Part of a small language model's weights.
Size: 12 layers, width 160, 5 heads of 32 (1 for keys and values), MLP 640 SwiGLU, vocabulary 2048.
Architecture: rotary positions, tied embeddings.
Training: a variant of Adam for these matrices, 170M tokens.
MLP neurons of a small language model. Each row is named by its layer, matrix (gate and up: input weights) and neuron, and shows model dimensions 0-159. Each number is 500 + 50 x the weight over its row's rms, rounded and kept within 0 to 999. Numbers have three digits each. A neuron's up and down rows have the sign that makes its largest values positive.
A block is one neuron, or neurons of one layer that tend to fire together. After each block is what it responds to, as a language model described it from the Wikipedia text at the highest values.

L7.gate52:501500462552492479449501506507487554548478577503519535431567470496417510537477537519568544473529462517458545557430521461562527509538546503455577408491479594539481587498545515407451496500512455468510547528532504540482395514503506500431464483488394457529611509514428522598575489517499521494506542569462614544561612474458533547503509464536528456469549480578574559517656491517516510468419494488520555462439588596447541572478472580480501553601467416376456530581506551497485436531440476
L7.up52:556511509455519483431491522554491467511473553535582547401440474547409479375498517537496408530593513523509478419457509594541468455528476477499412553524614553533505515502474483555521484543540435510401468451537547492456477523514454620526502419538556495479532579476468533482548544516467476532406495505629467465517500424533541515508464531476391549508492562541428511536471410558552529506470387496375584446422535566497528534545504490576472488482450573421556566522510494511471520503408452
L7.gate77:449423573479450473581512582487569487465487526502528486499578495485565466562527473442488512485586557449444516608451449460554492493456481474419598447480496535489443541587553406495461544485584517485466534486543551570541411542521487469532467498527529553509495538494485491459510482483464444516430508548452619445521544529422481568578571476516497525388537390493444531563588418490439481542493509536542579466543473632556465515472600456486448521547498540416432540553523608558507443449454493
L7.up77:462470538545558453466479555440422527439436519590505471539479475550469566507544493466527461568508523414466488505542577528560575504408481574544485423484560496494504511463507482474422505603594478524570529514598513501492431572475492545527506516510478491459527501497353486447436500535495532586558532515407461446540523504513483484527464445511516535479475417507370511476515577527546575514472559417522534530482563424508566544571506555536379461577529459543542535478508566562608521601609443
L7.gate185:440508530507538529473527547479517434459552495538470489482452565430496558543419492479574540494499565410469485446477574440487396609500488513556582507569542509526458509515488536415547471472539460584527529444476488445567434475561528510468582506503515467450494596533540607486509524581457470603508489522427537579549474561455475557519500539432562551419536529561490488478566462391459556546466574506470502617517503460576445435497478570452417440543582582527474436507519492452404458467411546
L7.up185:512451584448530488460495509555576508524442466493519447524485494491433448551571467496594499457477625536447555492421435491496417506456473597514542549572523454583477497528461485456499407500481500505476565390564578503525546476442451547509604465477509523463532507485501469508482496508494564498492512474491484520554435486489494606414600567527479534448634466481447478524607478529380498510491594498503532460539543458553400467352540534531468451649502493477461430452499478505473534501465530
L7.gate556:517507473553555410526484615505550444464432590551428448478590522591534450561390476500522529527625458465439485600549474485550483556471507494448541504484475477486517530583498500601419485538527513553453503511447533492515400505558571562575474436570522483435499480504505536492504475564584457501472434557500548443573526494359483461486531565576539407477540482659453517513545555548499474491524453421553540509546489484526472548474529587531478518502515521453539511526612463530523523553531527
L7.up556:552584523533535530526518484522537468523495460581541576562524611546489519572508553486458440491585541471528489488453515454496559418435527441454562418543535474609527378514491464459589472489481458476444621528529495565476420518466486477511495463523565550436438531534468512497443469533441524486422477510422427404464545528439473480432490518555529513461545573377625449516455437506568583508430463512407599418418554535486461536449557474515452504463540437456477486518520517516551543560515496
Description: Inner fragments of ordinary words split into several pieces, strongest on "ur" in s-ur-vive/s-ur-prise, also happ-en, inst-ru-ment, aqua-ri-um.

L7.gate56:505575437507543415547442498527446417404557503548455466572483504472528574446540549380483520439541506415492397482422439521541457464485584490488510433510437492425439523401544408496456538476520432544532469463513511513539634654531546469508503463540519542453531398565506571466434570477508518505402539516501529474532475570530488557462464530516493456453453468554546507572542441524479523542544478488561468581549510487460512461438477612513528478426396461496455554546533571493533503543481487
L7.up56:483612511476436482554489459571446388504504459584565507544454572437601537457490522501505499460443513413548500458424506517544403539512531468525504454505466441427493511540498575422432590381538516525577535463575506429451466605476448479546451580448419517606549433534438448498530628498548450498445532538470491485507491559515467467521496495527430570518466575572518467522521452491483475570550598463464481559452485500486452497521556451470507470516477502491585374465530513538470495546571558
L7.gate239:449525443542525469563469426442551499482549500515500553450552480462466540416404504458538575461487508428478528592449532547631482449567564440448507550576564503486442484562473397495505518568477622545451482496564438538468508474581532437457378417452557513519544501531479556523557520483550605547456483484591590529519561527501522504496511499559517501509512549524547451520571532511475563528520508503488615481499491470493492543505396409575470496416441545543502457582502464456457554517391429
L7.up239:453455484471513457517502407508548511481535611558500465578489510507562511509506510544570574492566496470486552439487496497550532531502559448503566557521518510481640432588584500473566512526381535428473489488589486578454488552516542437515398498528524491502526463530361516409494549433561576489501484543531555507569503510460479508516538444512450490419431609535419572506620504568577544455422565506505482485433499539467550542518406511518540516430445521500480485422551504516502500477451630
L7.gate287:522563535499478544555554479532537417511536557534418419538499538376609619499379495494418472423571494405431493503544538507385540503461582479478527468523527509480463508532433438421480511470580501483514468507468498480543463548436525481524444483502490491486483445468549506443409511462499471521416461470483538459542419567576508465501587453522423553472500485526489557597442491592417482549487441561537528508473553504509522465471492462530458506470483386422566398446567557496427535520533403
L7.up287:461628448489546446558478449598507484424534589578520424530497585524480558495565491492572471480534518525466531451380457389577385573530558425445509471542495511569482551460496459503516532362504522454507489601540425570516417598469512462555464440472494516527441455590501520443524590493447497555506528465514494426468441454570480504532464524447444500535474520476489458593547491577517480580522530522537493597452549489570486438539510529567533529535464439478440507550559497527511478507541457
L7.gate472:535528446470581492565459504475484432473494470640538427573526505530585603475534435495518577500599529490455431528499477502541479406476498491502541476533490574379452536498552466381546532454525570515515535508430518469426494527467400430508561531462526571543486539472461419543405476466511530463470464462519474397454489557537510513457440510492582555434489488520477550569490494505462434564617451570568591534369493450420504494558449490580502429517491480509501539483537451579470486507481533
L7.up472:471496570437337534395501436521466403443557476452425456502359471501457493503469494441501519526462477502439578536515494544445445594506573436474467481482531449564520483467415584420438562492468488464583523454583501552539514515548506563512521458550517451560578492553449525545586487474599518491452529598475586562531488458437551524573532531546433446507536532450535454606541475557542527468495438480517484589539548544500559516421543471520524568520469455547465450526503499519416474543498528
Description: Articles and separators just before a person's role or occupation: "a" after was/became/as, the line break after a "= Name =" heading, and "–" in member lists.

L4.gate77:483397566498433450510579449464463481557507550639435520461507492521506522510552525553605514492467579465565570528489400432446436488438477443522568479463535418459495509593513525572517501508513546495508411455471461470445512444464510558423542463527426442542486610544618492501528515485518534502493572456506553427460508417503502448516549611507513493460445508577463483594559518405430459423565582525456514611566484527494528464468512480529510504500378519503508496556529445493592518517476547
L4.up77:550459491512557517485462550511511540510414425535417487598510487530458489470405495472543466519585613588514532622516388576428484584508435529585591485494556479519459537399469557512393494580500500515498531487492554498414579557548572463499582503520585483495558516499518460496465453491509466354516493492518508504383550540566568518498472568559449473475465518512452477415492451429518548542503450464396511488590541477475546493506487493511471460516491387545483471473532493538425503567529503
L4.gate96:485567415527554433496585419384476484485506497632487494550462475504517515475590469462450503457481426499451523466410544513500439523536501579418560463515595476580500536510517539492459473467458528429603484497551429463556503469401523519500406393500549543560378552450522484590468557449489496502418496514526568482500449514508482552448513560513506485509586478454449411476479477510439427535528522528562536517480530585450545415469477399499520473476370462486533459493443530538554429576515518
L4.up96:444553509467457501528432519435429491520469440492445453454421538446611405421591545527530451502432494458385523440553503504437541563461489505545527496557489539460544507468593503485501582491514464479479544551458477604498545569521593444545504495403517516549541507426432431521555532436466523446405514488542558515441459463510534559469515564531562529509527561406509515482491548504391419518540481432535386446519491532499476494482473556667502495556486476488529473484416402507512456536437549
L4.gate213:538598471469485506519571455551461468541473606577453390561464425592467541440541509502562513486581480470532512541444465371497554482531490438542513500501495495452488568554548577528521518449512493421474510538458444575469512550578533505453356475593451540588438562510533520554510505457486493392549522611421456468522482519493461566494451507488454430519512574562529482610601543448469491540591492542479491506543514471515578511521551525504518437507493510539573572531496531547435406530505570
L4.up213:472443590430441568578496478489484477445577438490486429514519476480481556520474494377476594517517499484418530498483515515461542596447519596504510480440463486468468456384414555424489518463444524459573468587620502483542523522489587546549519481493519577587470503510573531500551505539548515505396514539489505481448514508544535499514555618464533491566488542553522564553537546449399486463554483459556510563398504451498476501512562596538589554418485375532478457465524554526514527580506558
L4.gate262:453516502510530448516501531524492455457520461592595450477598516539535578593512570490548459516458554534545528507489377458477450479548505585513553538453570335506482581501517500513445477471433510467419499468533432448520466487471486557547508520558449541545494502471472485540464487383469481504543481515435539467451436596512580436554567477550495586534394446493500494537558477533405366528472461580476424521483576476517478517461458425594505547452451525449524517458567478525534501567600533
L4.up262:437503435552463399505514408534530513521483484477572485493553534603459539464577525404532551502484477550532573516478545385470489468462487545487523469389422558526526539500443486433461516494520534580454492522503425444573467564561520464420466488508505469453502477586459519523510542528536461490565521449497590554461539554507590444532545511550453464440476456417456408538479537491518445504486546541490461449458467562551531574531451542592568471525453627553614545458548471422594483607448451
L4.gate402:477549400484479441502476509500494404551529505483572487495486452449533587516405502491438554480535473501480540448535419365477456523480464503479515432510475504518518502485472510484494479495562556446528489514558484496445464571349515462474449503418495511519489439511538502555413525424517427677450442585578495400590456477508385497472510525527433548459447505429438439481535418478509480504510527514546456636564485526588572518547505500487522445577422525525468532504560490557470493555487416
L4.up402:465548492448533434500415451464546525543458534489492462495513567468391430501393531449598470542423516545537537611420504456580548557480529455499505469613461453457520477404462429539445484573516441467404483496503442576535536508567574487517518508497497463446479500536493511543560561499447504441432456523555535520475369542512540577443545563563496532531552427492462449456521459502440519499502441518529411495587458604512499439422466580547506452503572551546515456497474484445478614457419495
L4.gate408:523545475533428498399481500450523564545532405546524481503515510423446533572513489463492579507437439560491536510483481354534480456526500416490530515454426512557437619514419557465423451540527642460489407457454523458504522422442496563486476548488386513415444544519492546435467403451454464519486508512448550472533501472513501474529506545394540474601537562435499426464541512503418544575526434529496541635451556503515528542479512542568481501538432437532460482464526507545532533541468548
L4.up408:431443517542485533492526615532554535577521512588557470549567599478564477538587488546421509552552488480556530405484368442473544520488513500557451484468483466480467468516540496539492509475471485512494508480473418550523552435559529538558505504480537601436506391493448458442511507493560458470387520453515561510488562486618444554492536511566510450474543452453479504549573599501470506485491451438547538465444457496497488405423507559448431480503604433591515477481486516576617447516607541
L4.gate502:543542516483440483584429560485482474454586450563519467540622499550553589469503467445476494433529536478543533477505540478507510437479507499465475520377530481481390570536498528594582442526507524543546577575587470414483521558557473547587549526529413438550496505439479539549443507465496518546500467452428550472457380514508518455595447502585509528515500619442418462451608483496465494490504430527542466544515534489487553516512452554557533462569539406414480494528526509580545474581535436
L4.up502:463476535524396583496589488444466506586502506509542550446539443521471509450537479481486508512427484462526466484436542628480600449515490486550517543460541557492548530531471592561507512516558533529439552598563577520436502480553475530550538486505493371522530527502529540401470458527506582467517472511566520504471581493519505627446515507498510526536489580430514520422488557452331480510584400488537496432502453377412581502521525481525449383463538410525503447511469540495474482479500524
L4.gate598:393515444580563475586581537531509512507505503467437475518454509440516449448421463438429492539577530519495505465495487483445541479446506520565496505480507477538497440470512589582451518431462482498600498511521406578455488527521392479432436478444550523447497503555512577439476550534510518374445488503508590475451489529457398458531549638580529490467533448391531508595491525402494572520540508575559494586441533486629456503449499505415475508536462471484518524514498576477474467480403521
L4.up598:471464502554579533505416471539471676564535440598401529596520482507395475496440498415463552482443396489516493425470423491509541590452516537470441526560459453535476572507479562519569523507473510450547437457463447533495574482467542563466422468503608502472507495403473513487579469542514542473500461514549477455559453490526471497414497551467489458521426520448503507531574529456486585507592570423530526514517393443470495520508556526521524505476441554554509428615437544524511494437523553
Description: Mainly very or a right after is, was, took, received (is very similar, is a guitar-driven), plus as well and mid-word pieces (be-st-owed, F-est-ival, de-ci-sion).

L7.gate44:411488532508485434593529461592534526489514461449473416558571515461491557504504494463535530450528501476446503507417489498490440548540463448511521473545490558475409518492568495477486495447494552512584439474502499481453528553459421507356524525412398606485566483513563449450437457556513405567520454560534531481470496502438559550552591571590489508387482549478487539508519476485392389495587387518540528567476506495541466478547443499555525516533503507515461486557641516551464506469445589
L7.up44:443539502484500448490545549537533589423481541402570516523469439550465499553471515446553476501452473409458580531500637544527525530507566436528488483496514487530454441482550490548601447591477426479466505476495574460484468474475418493513587550462445515495490453458545461604537466480544541511558488498514550500412480474511591533442565506527432550476510520529582440486437384516558390537440490474514479549539537563441488335489424519502513553519530575418575478500411512451489529394529498
L7.gate171:576448487413555486424568519491494562379568531454547473533443529501586537453505522449555543446528501531527565605469493558554442490555495531545595369461553526462392469440495434472430401464485497485441513502509378473515464518451436449518464535544498542484449439534530504524521524397478517556556507483473579457489427554559512547476458571549474555527573468499521481546485473539482509486554401513528431456432503507482504485493441444413550507565505509439526496589490541599538614579530539
L7.up171:511479540442446498462474458511540442531476449458592482523429476513551471549590411434475498499523491486480453507511529518443568443487523504526593443470537450524443462483552530475428474514547427520476463481485464539488587465498482439493463515550477483452492481534548497534522550540597448362591521507487569502386477533474480365566532557414451522471464469431469394498516516520595424429516393526391540417457466514487520583403452477560523532545533503481573453466517528479463631416469548
L7.gate405:510542466536509473558427481582607564556420432461498511560556483438417445408571422483590585507523532457519449491454450453609519545459474534597533434529562492423521588452542499602523527447541543531547478531585422547464509559485452476485432518451508559473451508519476544495554580548556481533547476488578524489510429429500424504568508530467418532516540463458522401572469507540402515493436534506484441464509524395541467534406504463432535523558475578457477521456573536504492432507471466
L7.up405:460513526458422525566433527512494624493513448502549361498491529475476485463497454429481548488424526591513545492431534470520512536390535513468403440546391557488459499481562572516564540504465466344589544524498547535472475557442529547467450471471584572513492395473517469420572532508488457444424432560504537506476495493474486571466398533528476502448572433523498471544542518544543559492462462449506453580486533462444460513458522549639577464481511564523497433541559499500489458452440474
L7.gate462:449493454488523636555495593558503543531401469512523455506477512490460437500519506499594553493467364462460493549492456505439459448470461473501511453493532535506502586467539452469493470466520479513485448515485548540526466561472515456418521597512509605469489524530479506636429487456470470505502412403482442432433471470459445599485525562626470529390579591566471454569510460518414548522485435505484535490404484499551497467450496535573481467532473496495489431564409587503429481555416540
L7.up462:521535523504440463515509497597492541493535495465404559481628497485441535412445553564421463469558497519514495504469506510492490619537506496531520522491525495461430491520469507484528550586527516449471467462487500490408508515550483509436549413534467451413517610412536456562452535593480574493591555469429567540429518443573555470547468512463497544451514504503493421511570595501565508480419488596498509475400491394461577537373480432542513573558543488435414545538433469517564449474528531
Description: The second piece of a word split after a lone first letter, as in e-le-ments, U-.-S., o-b-stacles; also "the" after "of"/"from".

L2.gate264:527517553467444575587436551490524601457427546505618498510459480500522534437500488399520505543473451430483580593428502406505479543530530560514516513513475424556446629511458575512545478480444476486533530459487542538451490517530508506449448509495521471535491483471455553512517496577506484491526538478477580504539456495435535554560561418518470571469459493413477525476450505607529451507567432495533501514589400519470462350500413470571453490524477451520475538383431579626512557472469566
L2.up264:575536563563453490517486447510543555484434511515449525467485479498419408450408464503487533508449468500500587501488410491399465482531562632503634611594499409487488572517465566513614474485520471548502479538562514456471481482529507540590441547493493546502536483366444574466440446522482461547517534427553461408459467429511439517344503522436548485517531530454470468422498476516488512453488502520570444470542484465584447476449501538468453443495536441477540546555452425478498462461451496
L2.gate485:563532554541443518543481523533421420493438572545536517545510466473411532417381423444314525488518517540457461504438430512424477471466504527538441512438556459503449506562370515429444516504521480510599474469470485433521507495546451567508507439527480466683597474542538522455520526495469412511496498494476476416464474472536515476469533517499514476545449482477563559526517429483515535580526554555478584477454566506544581434502508477530481512504472444492470449460593534613568497478522486
L2.up485:521499531536458452519411424504414407554437540528441447485549630565456437509528516511423551483452431516494469498604455558445505501484560482509539557535437585461452535509357482523483495428490538499566415580456525494517492415477618568423441601434519417546481429558516566515490479452561517543507462499511543531501500512454483570534483537475426588497467464504554486470596536486465471418611401575535425502551451578504488459489513522509575528513545508542535521535517502544548476472507488
Description: Word pieces in the middle of a word, strongest on the "our" in Missouri, Luxembourg and Court, also verb stems before -ed/-ing such as result, hold, return.

L2.gate12:488495475526511414484460511601471481498572471558559616476515545506422518499416493504459525499390535513443496451484443494568501466522454354493508557572521482496581486548470428511509549504491549495545469531448605570488427440446435512474397484451508486675453529538550562518515585529504495566490526507487512568572464416466480481516557506548444547573569556482491507486532408511416497534530477524503516469517438530450482452432535524505493431554501534539482612462427381450436460444455458
L2.up12:470525447509474555489552530580534417626472443489465648431558486434551467553460511567520494485473565534540433469497584493499552504524499495476462508473579493468475444553538457512388397602484448521504537452498512483479522552497462514500466553496441505550488467526520569443428543520556514450536440541533438503579452478493521447430497558486500529607417522526537511504592469422360504536485429531513476485467509553551488511473492395562595472569504450482494510572560499441462543390619460
L2.gate533:517537537525461458482575493482603487561445479487566488527451488577495614526465487478503498473506499415500567600520511453551451533494481462457589383456473443362434547596443508444509385506491505499517435481418515485483576530488477523496480461564493458455540471553512618580456588428490444504484519571526398417525494515344437511486568416534416537607485585456553556551529497519503554472524542484462532455511460559490457472475503489527531517538557545534564448521511521554483485521485457
L2.up533:403613456502500519502614539535498528537534418467534624508503419532463541550551496573504578485390454423532476499522535482429441534562571485465538434514490487456543494535584518457524537464491459549567476543428496486470494410453508423470548533479446550474523603531478537453524477533528478541504505386487478467511500564513406402518540553476483482520533513546509524517538446455504459438481465472560438490485521450514517422570487526512462563538577489615528460527635449545630525525623498
Description: Colons ending a year range or team name before a club or scorer name in football lists (2005–2007: Qarabağ; Linfield: Fallon); weaker on her/their/him and mid-name word pieces.

L2.gate95:528460549493502461512467478381432489478595528449456449600537518470572480524432495464472505454608501478500501442558424508594479431501481425564480551581471405510464494538473466539531483407570453491585421529557542560536382540456506459529404514478476529515455525575579458479519578556541405503401491503460465514510513517557542463560429370581422490541500511478501547523566502559511551493511568482559517529475561509479558489487498495591465545457465409574498467467513494566456506434400485
L2.up95:391572587481589490473443452447493429490503495570552494456461440446558537426540474495468502452469492495424548510418528529571495521544457497469448516479472475545556464485559427543390443460493462514546436586526456546620581560504463471516498432470550436482526516569449466541538574485580530395507467442457556447450409465540470502489577496489540626499451394538514487585441478504466513424476518523457547506503467524509457483460534565514449438451520439476457587609460495581557513518429556
L2.gate147:491607551462460496550440453545470524513555571470503470518489485507448499409449445506411538488516519555549564388555488503495491511485466402496443533488625418435494529553536498468639596453660490443527493534496554577518497434520493471478477473554456494605457546603522580543508541523434465440404460519472422521527455471477498459539535470467536517553534427459494504459478511557548502461628487539487588492455533470469416501493492493541547559516468510601526550482497498571520530485406561
L2.up147:472428537488540472499416465584561524502539488521505429515437465510533591475475492475376539530486468492463472438469552515482493554493458509466503562513455510512529433477540515516514578414513582436452562535452560426446569553556488525549364475469485556376537511494566462472563478462477409548456480517560412491558418483477574541438515464468594413519597509511526544518526478481525552495573490573578414541513558398409513494532541481518524412541462585506568458519504496518565486577420577
Description: First token after was, is, became or built, opening the predicate, as in "was a", "built in", "is the"; also mid-word pieces like tt.

L4.gate22:402490397502561396526536516472509523586577524508547476507497513540540580461488511498529607560487571439452539585438460409466514533558519450519601493458450463489509571493500492504505521480482439471478502538528525528434484497526467624538431532517429426486439530431462570537496574491453479578567498569423603408454506481514442463510476483509422509474482549530434596418531434443536457463518552537490485472555427477483536460566484506553516424482480515398525560473471468498538507686477504
L4.up22:607494517534612484505533491560438503533529638414478544488548426467503501467444516550460483578561484437434485502472550460551433536526419537518510424598557419509502484470411373472590528476514427551439479466567412518456528512484401472486475500450497504519466482479496469576627439551541527518473508610496478553448504455388429470526454546513563544532545469461529504544461522461500529562546484439437502411473468512519450415465435498524498514517523563459472431536512547541611469525478556
L4.gate178:511514490522546563566399566487555492516437513551464455456565570490574590568492451494485539511467610602552536611477400415501554526530453583520425526461486464529415515578472513471551522469546513431480451533424561518446531512469549583448534535447456564470541404433570500512526533464463510485497561484481558559496492549517476636480555486517592469511527494577549519498592519514480481486552423451469543519506553558502509555413405519609436457530532450515509484440425491569554498455459520
L4.up178:537431436487513441406641560568485450519588554527509478482561530484415527508522533514471558513404331544508535511560567538417463424511498441557541461452510456463547489513510511551465480469536467503502492572520577438478568526469504591486480452521490530520505512576475589508477478523538573605575481484452552479468441428466399493455445481392439471537536487514482512415533577465425562510464512436530502402484491533526519469507456480481456472527414524542515443471456581429542589500592518
L4.gate377:503464487527545495423545549512449501461512453476521514543575460485553566517541505469528560497439450517512515572419513520580462539508481522416425403566396496438486504511419416530580468483539493558554459524522509514553532432439527563355428460475525564515446510532507605575513435489411520592458538529548546504551492551533478541555478515512427528444529520578516480470602560467400506503465534585485563497525433550530441427473446543449394390522529463447489441551391517481466442506527463
L4.up377:479443530490510505589458488431467451518442501547476526454554551505514451469622530377429630558524567557452478449510472482526422458622554406588469590448474498514490480512446616473538530546573512497563517448503486412511460478459552418488486471534574519431509561496503522552448482535416460462494488447469515553586472436548448577519533440579548543462500503483562510420529465512511459465580490508529470449460570477508569411502476584437496499601469435509427534437490502570498466493449452
L4.gate388:502474536535506400452510487519454471457474444532575514566537512569459652482486447456534446502519449454488564609481432505450493522560440498412493404536541481515474491608435489468496477488442570577518409424400461499464415496530451536501511395491434527467565483462554540421456463471583505489547563485442558404487539570462457572490498475616502504561470532554492431525517542483452442465561488489482563530541490463454403598458431498416491497462470620519542442456474500499510454476492501
L4.up388:490513503587397538497533469519530564555471455433565478566498512530499421447516428549473492533512613476451552499463439557491516535572467517553468538537485482492460430475599498494460513417456460611528506461448553535470488586441506452436466499514439470492568530442495503444600571577528477535504477412492484492548544630494571621450468516455488517490468489439493400649505558515489599552428496566495466526590469528586488588486518571455398504509550472500403535478466484481503478520487516
L4.gate472:495477537462442442521504610566525410474467419560495495551547616556432460487503508452429471442459513536545493399467520460513486527525457520560490385487458471467490544546483454454517551533542501450521478454470460486533513494466506526490510455509508564542536571512549594477508506475456461506546420481485480483589424550334588566517500496545496451469523411531542505453552565554454462495466457504513505625545525504493524493352467600552478491507443585421585502498562512569394475402526542
L4.up472:505537470372457455538503496503553535453524515529526498444523418546454542437463495494538493530466502465475512571531519408580484422531419597495540528487569496430532508435481470440555482494578500444520483544411542533534485560557370512539506469618461451602514527450490457513459516515492457522425498456522463592530527496486519584388474476588510576499447519507481490495446503430566515524468429427493597436478454451471512520474519577550503451521523583545641518556465407560534497596580558
L4.gate517:551456518557492418534483528526596600469490483409473526561471474459501526515512491479396422432476528518597445442540547425520441495538486458499465503529445467523399498524452510495530531524413542458484520543503550470471483560514449556442567392458449520504571527452570520581573502665467515492430463422540557501468510532470545458478418486534576456555567561529612508409470515481444478497573427446487570486534569476571536497499518585443481507522471558483474540516491509588489522505581374
L4.up517:519520559435402407458453502481468545561532447489507543564573500477489485431475417442388497568488536512481506512442521550488517410581491511538526427494447486457469411481486496466447536480442485459519541512493561541450484610529443451464539490493502459500589525406492525619490524549466518497512491441353509450473459560492474537507437427379480536565407485442439479442502519480531470634526506441505495465517568538502488434386493432473466476440499495532588442422505581439459453453557452
L4.gate550:492553496544467486472647535459507525473468586559609482462621550426521590510459513524572525471464602441580500496471470479444472437545411503524432551486566438563475458516530449474529554495574494476440472406546573486552532496609517563452479432440529502541537503527612588549554463528446521638439504466429489482463434488456476442571520491515502491496453537556600512516513528517548497464488543532518575503493524444471519484474392529548559481545422466418452530494523417472508535435514518
L4.up550:445480441451505539608463514558467495532478502599504630527517640491419461454522486515401521585446484436532463460450431465535479510432524540595527467388522561468511515488517420380553502452494503466520432509561436442518488564513499459544456512424493552536423445474494488462503490531571513554503522450462458491463425499563492494538490459494519451608452500482486550442507467443575503508441558395528548441412579546505506572462447552426432521514561468449404409527492497454445514435484498
L4.gate620:445509493582596430513554606519455461524488505623530475625458409535446581589443440521483548503483500558469593640610492449540441497524504509476537397417502511534499531530533533475448541452481481519559505449642455431428547521481527545493483521388471480473517501538582528552462462471480500551526537515496508530506456507494501439554545517506591532487574493546473481422465507494472474580467557576548532558561475543531567499468464504495507471498466534377491431484501500568543480570453427
L4.up620:545557548500506445441475525549561480580446445510461555500541432461505514550526513468316491531536533447483573570606419585556442516487496507531554546449483476543488499471566486437566539519507535515486448532514496512461478442476536489580412462519464537401431462433479480490521565448484443523591524527468485462549501467429544451500513335489465518447549479495526456464531512462479543444443452556507458477492563571488611382505541575520534612497451463524442532519486531473499472571489632
Description: Word-internal subword pieces, mostly "ur", "if", "our" after a consonant, as in Cal-if-ornia, s-ur-face, Res-our-ces.